MLP neurons of a small language model. Each row is named by its layer, matrix (gate and up: input weights) and neuron, and shows model dimensions 64-255. Each number is 128 + 32 x the weight over its row's rms, rounded and kept within 0 to 255. Numbers have three digits each. A neuron's up and down rows have the sign that makes its largest values positive.
Before each neuron's rows, "fires on" lists the tokens most often at its 100 highest values on Wikipedia text that the model never trained on.

fires on: "m", "is", "a", "us", "ia"
L3.gate174:132111133171161137184132091161121122072137111094113189083129116111142117123117093170115169070170106126160196141140096088143098146091137053104101147101147177111123115149124099171113130197136167175126093072083099127125170135154115113127176101189098110090131095112092140122148189130087138134105097160145097073167114137170111088078125134138151191180098132124190172112166163150156141088134068100142171141112137103138108099109102180169137142124167167176131088154072163128132155097099116109069134119126135111166137171107131118101138107133123149104122095124126133087130218156108158072
L3.up174:164111126148184144103111121161185140104123132115137091079134090090051115191118138138104122109173120128122094202123090163073102064109138166164088143133084131166090109106153105131121135145092133169139128105113124119123087094136163101188148112118162121123124116121086110172093123073165109055125141129150063115160124148212169159123193121087156229153113079145083090148148164137117156078102127075187086143131074107159139133148130133088128174167100126104132126104085188178158113085139150101161159133120101195166140192121124130118179132098139113174150136171132075053133136162144125126

fires on: "ust", "P", "ent", "b"
L3.gate274:108126101083145100121128116058072092117096115157179144072150149122191086122127145139196113105130102154125066089091166061113071128162128097150096119218150144072079099136070162188079182135111117090123115133153147110107196058158108119161142204155102051133134082129127090145107188123124174152114127157085122189122130112165186145116107174151078090105142151164091153139172104139159132121113167157141146092063107152156077164152131119139142138122185153086108073113184119140129091141122137136146165128165117150134142109082095140079104130161134139111142064161102111114170100084046103131
L3.up274:074172075100138051081142216066105120130096101145150121095164144134165114115089156087113106155151109108128104117115202113130110139106120104118133157177093093097086110097142129129117096116124035137129153195106127122159173106113181114214142151174147062137111122129074125171123191106155102120144139193141079194163155116116174175154094152156113099152045138153102130121153134152150163133143102103145117170130116129101110174062110146129081110161165103085133110145141116095149147163117139183161140131114112147154104157063120139083125130128124136142070130190133044165172072111081141074

fires on: " o"
L3.gate368:146164142108152137198091129103189082141090082147106120087094189110149137141104137164158186098132139181083173113127179103088142147102148110114096082161060139072110103111087144159186164161058095135137136087141102139100106132137138176123105125118149165151142101112125103161175087109094133130160125144121145110052208118100167153147129172186175127129085081145072177107125116148193155118122137054143121133094148068117099087135092190133154156145177105106196068098124097095126157114167159115096089105129140071140124130174081169136094136169099097102100097123089098146113213108103097130
L3.up368:115123095136173125128109114144147107138106174100136096120098166085160112202159124104147150131095111128051160097125184136071137123128087126145106139130133135128079107132106100150165080125085083161097162149221125102163114117120128093118109135094110152158153115131091159146135119124095085095193101080104181105086189127069220149078160155153126033155074100155135159116078112149173104165113130146161092084123098150126123128186133132073129102125144107120164101029122091164137144130155134114073149170120152091164109084181088111155058137164110069069139127158091085105088161137158137110

fires on: "om", "le", "od", "e", "."
L3.gate504:102115083152171139148125055088107136125112112087121122158150113117208053091148133136185083115132146098118097123174145143136152144087122142146123127170173125146120163099083140151173179158134131060118086156131145160085146135127099095142156158103067114124165149118210068163105127148095151139171142156149124205133093136104127145158150202088138119096145149084163205083111142120120053170105142154101137138032187162132153141154131120119117186084130085060116128103112123146123092104069100140171146143124097127140131117138135160099143101178148163158088108137115123155171114143128123127
L3.up504:162138131156126131123163132092105160109189135132111167083109098154099128144175149138174113167152156096094148157165156068079194102059106147112085189140182115166157148141089132126121119134130172160188070147164124127084146156143138091136112092175093088079111135114174136105101096137156109142148131112167108158105123113068120133124107203121081190057205140145153144154118141144089102119139075115204083121133145131093070188063110115088151079086196103102117111126098122130090106091102084112138107139100146115159088183123123074113187098153155093212147119119096186074128081136105176113

fires on: "==\n", " |\n", "\n\n"
L3.gate436:086129133162099191177073129148114092096109101111169141103141046063116152110087118149080133123179118095110143163121148136116139185084140101122114107108180083100111073138120171142184163162165120186130127103075147146121124140161128124122120137115126109129108178144176136124098120120118132107146098094105113143106140070078188123124110160115148136100117139104125138050150149154123146176183150148131099117143169106171204073156074089096092170104137105128128148122175183170081138146096087150169102133150129077137077120129122115078117101059201131108081131094075107180128105154107125123
L3.up436:076094102123096147147084135143131105122110085126098115129089082051126155074124133109086172071176105142147132114122127162079150182138166155130130156132151097130120107146159141168132122155122154140106097101103139156128110098106113107176130171130097114141113093148134134155053112136136156116155075170124125149110108085088100172185072158089183198024118079106125096074151128177173099155131120142141165133085150151130211135127106106096116146119073099105135150088152201156067123138082077152169153166133107123158101137127174150041132097075128128103088126107094106173135073112141132131

fires on: "N", "R", "es", "ri", "ak"
L3.gate688:119172102192190123147134078072094121161098129159133119126137162136089106126139123129142088097115114188095118137143141114119143164103133120092136113154154127104110160173150141177198170159080163148099089130088068118108094150091127079163083141154123092164185079117088094197122156146169109085095080135171129113125166177166130148128116145152148166168133157150114173161123123176154127107138161094081101167152084096133141087146152094152101112094138122153098092147127119111083138182082093143091135117115057112155109116115100136151131111070145095085116186176070148072136095142082093160
L3.up688:162121111142170146132139070099101091120087102141148084123174141193101116098164155115120110146132118117173138177100115121081150110101112076130141102159113119137123173102162180119121164121046187116104190144136109097081079076161123081199117116193122153147163093128086121128110116183169081099153097177088084091121206123142088164160131153160119122181166139180156165139158112180141129119157144067109189172149132134124167104100167133151114164124125104155125144134148106153112146145075109113031125126126084084140182073160138109147144171082145088128110154135110170095133153201140089130

fires on: "gh", "le", "ac", "id", "y", "e"
L3.gate413:173131120064183122160158156186131185129139175072094178118131121057136100041099123154125189170117162111115136147127131093136077124101107105109130182101175134170126164135102100076168129137188145168147137128135104166110086139118118123121114125158109148131137109126119114198066131082060154109154082054116111172184112102142087151062166141158092086102179129136085137181112151104116073126193130196134110140129107121137123140104128120094099146101152106131135092100200165185152126097144120129140119136166099165122151087206121135125129131126149134127138176113163098055145121070091160089
L3.up413:142123108203107143065120105121132167162130091115149111137184156152134144132159130124116134086172172175139122112118112167088106113146083187126162130208120159154121112105159117173090131074080149143114143111177110162090142125154121082157177146166142104182112081116108183126071119099149170112148156176112158135108105129137122145102137085133105111119161155195099116138138132154093202123077153185150159080071129158162095167073139106122095148086134136147147149120177124104075095108131132140198165098127119117097133151163129125157179143158105112222092102179184073125129077189063096188

fires on: "a", "am", "id", "ia"
L3.gate494:111155104129163155153146116164140161136113111117128122109139075048087115129134140090153089095167190064147134119101186102113136173118139107148160169138140156149124163122134144154151150128191103137099106076123112046107073107164084126097201175157072142120161101087102161150125224110134136116133113187148112111154126126104188144110132097175119099187074155108156122115155092107072135114153135144153197174120143147061114121179124116135120169123146140089125131099086119153099166133169095100096113185147153080117139107143118146065146128098100091148151114095132112130146180132134198089
L3.up494:013150111122144139212103136153141157172087146115109161108120102098118106090138113110119105040137175107137124106139144123117146137117165108143118161108142190134146169150125080132183150180162115109128114099188077094202081120232116114098200164145087146081138109116092147119142122106122161106174061125138106144181082138143174180110150119125147108174075134122117093096154148139113158135144132120135196137130102118153083073137147125133116154121100161081082166145135156151111169142180092152079128146119161099148149121139135160078151083117136124113152140080092139134170202084116138100

fires on: "on", "em", "ame", "ec", " |\n"
L3.gate306:144080185124188093221218086128169173097035179114175117118160155084157178151128139246105096091146084050189179119185119118152130104120122130154097149108117138095138077107122171122154137168127149112086153131137102133172126175097107162137115147150121175182125113109148106097132149105057136099128092063139093168167087133146107133119095151124160154182131100147158153082098050160137105150086093106161135146166124160144146143168169124190139112165073152126119118111126135125138137157154127161154113117189126071183082103143069191137129129120154157119101140125126101153141130073127171100
L3.up306:105118096101165130146066104148106144112167137143138122146144120140151088082130189096144101081151142122124106151153087173149156137157117069123108149113104162108128142133086178111147133138109184077126106164042133158116157102105175147141107144096149117194184117118120129117156135152141115095091097173054113141138143116179124108171078109067098139097174121136101107119075179177106151030161128135214208165156186116111129182111139135156149148173082124121115112119156150086133122159113108133112088173105084116138140147087182156111091134139098145122114082078164144138124117092107183116

fires on: "as", "is", "x", "us"
L3.gate216:089090064163106110195153139089120140149113167152169085132137147103116083104126102112140163141164127124190120122171163146135128071114138133163084103126073131076102132131107117165121198124101127153070027081115104178146186181134124138131106163149127119087155115124134021128137133100131128148119110111156089112106137112112134145172124154109094148070061138068145150120114108139154156087116097065104144136115169131164115122123141107104110159155122166137212052113135148089075199126127088111094155164157080122130147119159150165136102105114213109104068094142104152116134110149140108135
L3.up216:131113157165233135098205114114131147113119171112144077104028144071170114089096053130159130086176137141167141142111147132121128153146153141120135129130118127088156144185163115175136153176104209113113171144136124189134138111096161152165154133164155149151138087092133136138107118149082174122124166137149125117129119088106180162141118138087156136098085121102142089175085134157106080084119126116109137219103126133115056129156095133143113096134166149143137117147174117126122121107172084111128103062115118139122136148164110111110084116119098127104117080136137042120089146154125172114

fires on: "ort", "art"
L3.gate91:164122085118192138097156137170156142102035120111075150161145102124168103138164171152136201110115150172136140107084130080148091163134097171160150110123125086106120097127108161154101129122140145157172087193160163136135120104111126097093048137091092077166133159148094109106154157180158134147133123126173133108125139163080143112169139199107138062107100057123201177129055097153141127103131117129074114090174106128101122172165116129183092098176120114101185156133106177087148143119142156152128147160161156176125099108123135200192186166130126151151134142206100156088141112129073130165
L3.up91:165126124181152092121191121130125195114118096193134149130093121087192139140149189140101139138149102092128185123115087085125100150123130126141114149144157091137103117155117147111135118109108186111180143143105083179111187104162126167130079159043151139166140069176161138100107171180116073123135119130103096149132129086164155132148098102157137101137126138105057124150132149091123142144128139115097101114143070094177202160136083088144117117180113153205112144149093085056144165143167115203162130152130162144095128115159085161160178152096152103167141141140144180088139133113111118108

fires on: "ain", "ig", "od", "ran", "ar", "ct"
L3.gate156:064138169109131116123133075147051101116137199120162137121126108159183168122140112123100077059119149117130150121138140131163077158088122134152097115100208127071124109122129150134180108168166122088056130095154122132129129164129133124080071133150106153144094165099167059131077154135111143105086088120131121160144100199188125171204152159110077137121111129096138127100138106122135098106127186106116135154130139157150087122126153156146111201125092126109109082118168149103093152114129102137150172166161111098118084088162136222133053093100155096126149074197119091166133112136147102109
L3.up156:126118113121120148130116128140112121152147153068091043088088090162141137117148143112148132152116145123141134125128148148096123089159179124103090169111137150125155159106174177091138081115207149091167106085169198143102128087058172171139121112142104194154134129076120141171150118170126158097105147095131096174107144138187101167045132061089149145127097163137168172154157134127080058130131170210104118162143130138158117156155152083109138137196145081103122076114127123187137103124102114142142077182134147185133095101196097206143130119086121100140080127129094076156158128065102091068

fires on: "il", "ill", "est", "en", "z", "b"
L3.gate630:110151095157097107192129161121077141086111140107165122071126155142101151109152164125141128160104145091069131096141116098154126128192171080134123144184123095066180141126107126128118194179151119078075153104070106222100131185122108120125154158170129124162179093138167122117161212139204118132088122165190122165126077116102134141144175131082112133088136160154174144085138105095142154143143144115121108174103159114128110165137177118112143134150130119063167100118139126086130142125149096191152133193160145111133096023138113191128094138131147120140107157079116132165158105128172104159
L3.up630:120119132152114067182121128153111151095159096131157156097144135173055182101081131156128096199157128164096090152146109161130157126119126037133029125088171107100135176154150136106124133149175107140074116054104129217113123114112110119129080218096152140156169087181161155048120152129148120112139143148104096120108105119170152091135150077124146142139145104120118132140087141100096146127116161108122104167164144147179157119150178092070094185138086115119140106094157113099095100158079178135156165151163110144146129096157133151144154105148148129125081165128142169154158133134120122153

fires on: "ation", "od", "ent", "ment"
L3.gate113:157129121142130121181166140100169132092088109137110089132119149083214125076145161118145147120222157172156130180176172065100176129106127114141140144160106186176130066122124130150203193177133116192140191144149087107150123122155097182103074119136126127112172069087135075106145127047122116089109164137153129155170160073132137122172123104114139121140097135121134108127094110163137180130127128107132183164134076106150061168141112166130106122127107102101143118161127167119093068149154091148126150150161149156107100131085116169101137161101202121117103143121078129155157126132050128136
L3.up113:095133061115211106145083089148167100097105171144155165126157140133164066115176125120098137128169148160106097146104119101147152185127151076157120142048158150111182117102137086159159123128089104163112140175173096176207109129110126105132114170058136108120154135147173075067120145091145115147156135126118114149117131056160141132119077133113113037148138172214171105064086163149141157109131093120176071143131128106167081187112130165147070158121110151139160186152121145143134057202170117112090170117114198164128124173107137128107158126137116151135172110111147125093160136104117152100

fires on: "o", "is", "es", "it", "an", "ation"
L3.gate441:147076160119149154117169079114111098105113145164147126149136074103135137096164120122141179093145167133140136119112143168111112130134159071124103082153137176187084150152110102109202149131120166060176122145146126141169106087124123149115141160137106116116100164104123143116106148157115174070120153127115137060079162154109178169109155084092119176134108158141097116157130134160143091118071111155109145170111120128148040119093102190147132212135129081089109086156150123092117076109082189121125122101095229134143124161188101141147101165135135119124093155096138112132130107103135138152
L3.up441:091137155130054162117166147058143166170146141150098104146129121149142141113121106171140109134102144079149103069110098138065130183095158130087157173106114181176169092131165113147185091162128145092114160142081098103094079129112129097154149087051116131079129186094131143143057168172140107185143150101116119096144149102105094119097157103134132101116156134144151176164108189130089123149161128138138084197086172109135113161163082078141148097064157157137118119074157153142087121080113148105132185145111116124137170181119095106078094123156096139175109117094121162085152153088136108138

fires on: "on", "ic", "e", "y", "k", "ry"
L3.gate637:107081097137139151155150143139109108142159112118154096100156161086151138073155172134083149098161098131129200088122136120110141145143140118148129107070203178128143072133075113135173122175119036095120112171169097131087119100151121115132141147180122141132148087121114116163137163136114129079144135088087114096179096082088132151087123103178131109056134126119119126083089132123079100129141094083103152113143136138138164193177159104098125150091105123041168126126117116108027137121079141132195107161178074139137074133108120168119149112129149117132068206154116126115129141098117121142
L3.up637:128087173143134159140144086121147149105152093092158138162123112140126131104122080171120155115102103188123135118116117076110137121129125164129102120129149143117156179091101167076071151108145122107129186200156169170067160114146090155101191091144171144113133147141113143125107083153115177140132178042128111062154119162170111095077187155132054114126162108132086130117145123182116129130099127180055120180127158100117134147122142098068138115091186132102150099102129061108067095115122107091048102126161055116166054180147182168192185060092155157128136136144168154079138146095132092109

fires on: "qu", "st", "en", "v", "le"
L3.gate427:094148078104119161125124127129110124110155168177147152119098193159111109130076181104141136164162126163055089061115138108136104182083109050145092141185130064125169147152100122134149121137160106197114072085133119117144144173151105085129135139090072033168111144112147103126156147153108197082162120113141168079117136071132152148090147165161101131153121094135141162104167086134130144146125100117152126139035151213108100090120131105120148118134156151142157096077111134055183117158128150120180085135173144099135069134151130128108041094146132116110070128145109129093171102067138135169
L3.up427:112168135109182110129167126068123152131120160165066151127132085124184183180058111109129123174099067076062135138055167069107156084101139099125125097127122090070120120102149087095113158147148120160206144067052105172104126162168122139133098114085138157105132127145092073132065110164126138130129112130124085122123117055103119212167126106149140133127121067120138145189119205117114145064109118094101135145194059116151130125100097164131109134144176050110157179154109158168092185145092159128172116144102083178088153156137127112095123164124183090167157157124114134141113102133109112115

fires on: ":", "er", "ort", "ch", "C", "ing"
L3.gate239:100127125071139196119118127171119136103168135103099144089104103101188177113124199131150154187127081118142175109148156071112130171184082137145152116126188151130197175091137094118129127104042108134124154152135161102144149127051115135130135122089100112136155079081082073153199127090136189179121157121126144107181185097096108101078172162153102128147134114156131199115096089128154144097123137143105128179184121123127097140166095083109163152134099143063174142173156121185139139077088149128120150166146079135123059179108152184159107201135093104171155110105050157112108129128180084147
L3.up239:115144140107116120132151133105130154124145104170190188106147129074177154111120107160118184147117137079125107153085106164145166094149099185153129173150130141127102145155102081170116134104157136115181139161119200079095197114145110145065142084149158076134183092127128112108212105178092086164174132127101148098187126080121115122126149128127147099149069125156111130063097097099072155174099144105108124113116122104069122151138184107138142090094099111110069103135191084172124061104141102152179150138150134086180110133026090192091166119169141121137119167116105157092089098048111129088

fires on: "Z", "z", "S"
L3.gate605:102129125141136184083111124089119138119120159184172054166099131111129096103150149072155143127135128112097101112115130147088149162145175129121058116119119154110192113098133159197119138115147151122112094098144104230088162142133141151105134177116097086170127073120136135130121177097153123133105064157152136087102151091100114159141129129173114158152065139130171219164154156109205104127120100167161137063074094114151102173095060092156157157107147118155138096175105103124146178143060154167123073126131164071162140099183159134165164170092147108148128181131087125119133147101090173128
L3.up605:087164125164127152134108166115090094120101178173097091111157174120126126108097090090033122132109137083083136148131134112136108076124160092058131059145086127109177160098125168130151136169171178155087117165113107176106112149098124162114097129087125133151140108105114111156125135144133178070096097095132087119126096072136149116156191129185153205116091123123172157164176120088145133075138141126100183113171102141111104228140131151163177162128127153109165153096144130081124160090089155119144122167121150117092157139147134122129134120109152123167104109116095214118128183077105157105

fires on: " |\n", "id", "==\n", "\n\n", "k", " |"
L3.gate610:123126100166143133157120121109133187166091098115141107140135141053127134143110152149111138091138111123101139097150113157062101156162134105122140135139159092132130052134147115166167147219156132098112087107081137117110100110134070117173145125110116136108148146066187171122127183115172200123128087200201149182172152147104144067136144120102130107140088105134140134099117043155121125176118166136122158175096074197138158100207187092138108163147128065102102146109157213157115111156069156121170134129171090063115118086191130220103158112112100092152086142103079091150148159196094107201
L3.up610:084108136137155166157141186101123160111106100105090141084112135035131122129170142143094138088150139129152124127167191150100074160117094096126091130111149122142119077146118093145116138101107157166110106087113156163178126159147089145054160168157113154092041134096156216148096156162164141083163079130146104129154087112064142058118097100130087156190079079147108102117144122173162158168085169107117169091136150198139148120137087129123123186080100134141146149152176123158146121133091093158123158164163087090140139125103109149082143117185108167129150176121070105142126156140140105179

fires on: "o", "ing", "os", "es", "ed", "l"
L3.gate66:118122130166180123097144101111134102100113104144116155152100069126117153053138161145156147110124085196099156106173097156108164172114119082151136080119088169170131181117155116083157121122134115146122168113153121109152100112127070108142146138135050114137103149102105135136149135150091183074176130129160131109106116075090076179113186100171036124105157134112115127138101090091145093120115122129094082168123131138107109117182094060104153122103108104095136160096111115069113136152066087113192118119133163146104075078174189146148136116095116133167064113084120125135152140100175143149
L3.up66:114115161135210070126170134144071158168174131090096035081157142090135191120137227079155092174183118076125107143110173161141137131150111172108156140112132102160173152186155137117132116113121113133122159160105115125097115167108139081123172131085123078149141178099122109146117133154077103151176109181103111100155131130107111054113148125118113167119158158105117190135125136158123145163129158096140162110091092161110145143070094171110122140092155072092144103156107096063138152136126157158077123092108137133116124084067122145108137155149181141143126125101070121119148112128158148100

fires on: "en", "ran"
L3.gate246:103122095123170141131124088153087108090143121133162082121133098160140123110140244137169096168084131104062147142108140123127130145107110156157129112152155066092133100126089120118174171173156146179075058091136179160067143114112105182117139203121076093147146118080091099136126185185117173100179153111161134110173062183125112112116098166112117181152130143122145156120177145103086086113137115112116095131139120214154113094145129142088210137158138155097145126094113137142135199115139160163130107227161122085089083092182134143140090081081160123162068091162106139179155094122167098143
L3.up246:120140131148212167148130106137145113063162177118137097081163124124124136128116185101150133189070159180086118142133106141112113167076108121165167124088178179097078129078171155150106124119143170158119106144107143127054095132109178137197161107103101122102165081096105135088129134196138102167138146123118094051164095137185197095138112136121144119168054103173092154099136170102128107070176144087078096178113134139161147139147089174083186126108090161159140103134133156120150162150080159203098096154133109142169151145147169172168099110117150066145100105081147149079090122107140155147

fires on: "u", "o", "es", "t", "c", "as"
L3.gate536:121172142179143102154128151128094132140089111136092175141216191077145133129129141144166082088149175061138106137155129131074163131183165063129103200148113190116148173130157138162150163103083179122117084113161126168119051151141131104070143145234083164175139105092105179108124081133090102102145097165157081091131167168161186119105196146089132131109137139136165090172130106116124135089103182131141140141096128125171091108077138160159129118138118101090149080205136081131148130152109135151086118089129188116136141104133141167137106154138105118151086133106087133176129164134132146129
L3.up536:136173149129180089109163167122146090190142155102089138134099105127183100169120124086093174153097157098073119095123111124082101082134109128108116088151068130159099128093122141152092114146146108196190157134173148102095097135189093043128078147100132148120141107077138139159121133182111108123122119151132109135138121087122122146108156092145038133064140141168159131198063127159143118091159149132073201136125145216123120133115146139118116124204089130143129149131083124177045101119090148081117168149107160149077159127112195087119136108110120100111149135163132135140131096192112142135

fires on: "ri", "t", "c", "ong", "om", "ut"
L3.gate341:098132149140119088126092165101135122087109171138118118116135167073156169123105089111108123132182116147144182165043106119122174072134161099092120152131115124109175111157119168210137126168140148122150146151155116163098160171095115072106135138099091093140117115139106078123090128080097143110095084102083098163121116153169115180149162173091149092148128079192138163192116074108107089110118148099133150215118119140200112103129100122182154167167126119112119126148165125168139138092124094151132140091120130124187114148068114162138160104160199104168097127081100080125160095136075119119
L3.up341:110154133151118094089173151162187170092132118111091100085167124157102174149091181191113128153144118125043135130139137156117138141098090068144164159113103079120113146119148125075103097136187084134151144176150112118135118178120143123119069109161124181133176146142104156122129148113162083182071177163148100081122149196141122127156198109144146092132108136167154202135090157188098134095126105124092099106154100108140099145147200217154123107127154058123153156127095137117121062134104157144070164071092159180136138164138166085117183138072124119086128150069158148139135137177130084133

fires on: "ent", "ay", "ment", "ing", "ard", "y"
L3.gate495:138120108111143159127103125093138145102068150145093111132130160099135142080129096155113120165187087199146150218094158132096164125151115166185128116166122118104070106090116144106176132152112160123156143160141125142162132116131077105138066119087132143131101116090116103138165163113101159153077160155084115124142166086112157091150131111126129143152112121133115092144086097241136138135146124135200137036168087115121119080179117121188115174108163139101152210109106146105082117148103120143096140141182082166108076134069165164088138143112208181113144139117124113091136108120061110193
L3.up495:165080113160151155100106130111102140096156145145112165108150131133102100116139126107145111166109127193107168164144156118127090156162120166141106149109151111128151154127184120090104104131138094135154182108122131084124041053097113079131111066130109150166138067139068088177137106138170121122110157152142072133116180062182120149138120063174127134128140183159077122123100177080101205137128091114180102123141085091144096099153130156188110118076113116117094131117131166104101172162111069089105194083156136166120157100086098172095110192112131125098136109085117130094118070131127096133

fires on: " o"
L3.gate186:150106168191137153188116125126153117156126098117139107124157163137126154139141153161122190092153127116127103116154176149139139113128157086117096175125126110124123127109048092126194166141154113151159134180117074100111120132091113137130166149133087195116126136138109137125178110200068130212104093141120116098142131080112140089102142138108164141155140096230068165144125094111056099096117139157144146080114103110152185112181124210097183181148138095058123135122145132102152174138078100092083123159178120110172146097172086121136084085239138085110100095142069090123134144091179148129
L3.up186:137183069140138139135143120089159067138096110066132123082102170144077079139137176095130189140098195162078097159128185126096149153124116101161118154191139127078094082114128074107166141141132112155176114102135134147138081086066127101197210192078147183175137117154108065075160131164145143177103175102130128146120171100147168154132186121103130130121124121142088171113095166087118106150137140134142129085158149095161110144139098155071136100161191117149148150112082088193131203134139166138162121161125147139109153129133084118090062114111113120124076196096099143162120146114157126126

fires on: ":", "ce", "c", "y", "es"
L3.gate455:117085089120167160101083135123148129076111065077155066084124145075121183143091097123102141149148109130115142170167119127177137127160079131078191100112155157183112144129058134145082177189143074144095073161133143113127116145210108110091122078126082094102141130170138081167121124105072139092163098162163083193142141138128147079112190149115143162099187056134177180098105163103125097134112105136127163108139149098122185110131070102139141188076090123106166147086148156152131159106078132102201199174136101179143169134153180169125134129130185189119104061146117092156151128130127172120
L3.up455:071144185097111191094125116034146126138131131100152138083130182166122123133051040128077172115081119142131155161136065094091135117155095166103105130144065124115095087156132091168129119148108149151130159131145081094155073096137121070093098093077146116127092119084130062160114132143112094131144135156111167173157135090169115158095101166136131158189110120177100128152090192169081141142137138079111045196134082083087123109123118118115029160156131111111122173122136134129129153157124154107102134123155122097156173126103091141112127133155138152150136126095130107128143121147128123127

fires on: "an", "ish", "is", "n", "us"
L3.gate120:133135122156117167081167128101078115131095197125133179106145182106136137130092117185114138153123060151164102179126129123120190165141156106108137116136132172136129144156096194133120142172116172067117094132120054135170145133163106098137111178140098131139129054167133078128088105100144123165091133106130100149131164134135136151134115153114123120154161083148166148108129085093157149113114109133099168170143154157141123094148139116115132144080111108120129171119146192129110173107100117132145146122213094125129115110095153136139136131124181155117092099074137091101160105102138123197
L3.up120:082092133133168144140184092066130068171120123117138187156129130152133066096155136165090128125169100115179104122165121111048069181149148120167137096164162104099164079134081127130150098148192172121092166090122126142149079121141127114135168192151141141111131114055154173111150108213157133093117146051174087120115155108148148093080190122140198168112084157097126097107191082091143065146092139096168088137140150116149155119153133149146092104145081143150149062143115158109177136053084089134157113115144120058167102148139126139165133093129089130065100115133151063125124123093111159128

fires on: "an", "ay", "am", "in", "ack", "ro"
L3.gate360:119096123109200167149195082129122101145077157169083110139154150130166131165125143154142184076139157119078180188150129123163084128139089123139194101132077135092103106146083124158057184163133204160127194136172119054098158133092092115171127131160091121141162092088159112124114156163161125111126074062131116144155135165124125146062138131124118095075091161130177163115128118170135096128117169101146162117128107145076126156079130144090142133118086126167077137166112186153097102129135122138174147111156087147121144078165126141127107119100132132112073164113125094116135114105097126111
L3.up360:117149167199198136111145099161065179134143136104156143140151158204114161121129131181159060140142164158186153152159105176083134180088126081131111148107145133113152136096126162071128105170119150149109094128148143113092094123098118103186092110128147145136147187100103126157118104087199169124158112168074155134147168138175206144131098142134104125166135124117124122152151123175157164175092132098167148177143083138148113105097147163161125114116108155181176108137095137097173119134163148132096066096142124136142162159159151119159121119099120117170068211168174139153144095131150094106

fires on: "ain", "an", "le", "am", "in", "ak"
L3.gate33:090140129129166103121198122164088130146109106153096090144193147145117138175095136207132102138135157087128108089140101150088147119073166114105147176141157084147166175115111201121144131160111139097084132115124103038083102109076081066194131137157101100189101180098116118181096132159093134155157100107185133153194159136199176072165146167081158121123080147117187190166196120118108099137135163135103081151084162153132086084116123065114123131069126133176086124127085178107099160129093127102113105115199068136128101120141149158132098126146154157121103192129095118153150117124137161118
L3.up33:077162112131159097171114095136085122168087126148133138124085146154076151108118148208161096107077120155108100159124125147170183113073098106153105126161065125102170113093140154164131153137111151070129125112165137129087065153146129122094120144110113094137094093147137117135068135129187141070111159116149130106159113169160133175168111126156199163111099170084111168038163112069092122134129201086152137134112112198136111077119166168124157130123137114139148124103143118157116163146135134187072119119133101167112125098125123143107114128093179119176059124130082088164084110099094134086

fires on: "ld", "ri", "R", "id", "all", "es"
L3.gate263:124066130119115117152128091033120138111119139157197117057111127075090061149117102110076121133132086176114184195155165113060166109097125128088144096147052106128150122075164131151090168226141154142152170108149111124118127120109108090148132158158070132162166025138104098187142105150134072134134059150114125080127159109112123140167116120105096152088142101129128119120097166124164143144113145112087135104137102084062121105122161160140144135153143146147084077084100111106083113118138124122120175122166110094108168112157166133131139164170168134095065178078127155166139118131116193175
L3.up263:130130123106177131092142132100084099110101115115154079134132121118097102119153133151094119139106145126100158144119102133071142102098162088134112178101068097124132145153176113156121174155156158079055183092128115162076100171073125050134100122158152092190188138153134186095131123148035106100126112159075100091117119097182143163166085107145082059116147183170152214145064131094127139138119160090109144118153089109165160131136176159145143074056101130198122167117098188115112114183133173138154141057138176126143188105087105106134085102131142118152124124160148189161142106104104194164

fires on: "c", "w", "ce", "em", "om", "od"
L3.gate350:074093097111166163134103126140193128099109138126105183090107103152127171187085148126129148155175061130132135140162200095115132166113113121107129135129150113092088100102135159124140161178132091167133073077161119135167134153126080111134091116124071098124135168107156043146149146144127149142112150143136110215078115106112110099124125118109175128149172139116230165084142092146135124127149166104137111123143122171122133085114117064129133103117097089110178127111118119152102105138092098142123177158160144115106098178113197135160144105086192130116078102172060142170189145128108101151
L3.up350:117140123099101155108137159123134130158095124157121132085161129143124170144147125077113119140185134141140179117123142115111146172155128114154096118078165119100132114140040188085166162167092159172086088134141133117144128109154083192111142108129072121093084146083177099178107113166105075188125157143056118192142100064051117119105123101054130161134205156109211152083109112168182078144094128129137168145136144110114173149145118075105159099115115141072157171156163142101149099138127147132126153176118137144108126169030129111111141061064140126103127128134102143144191110124132110134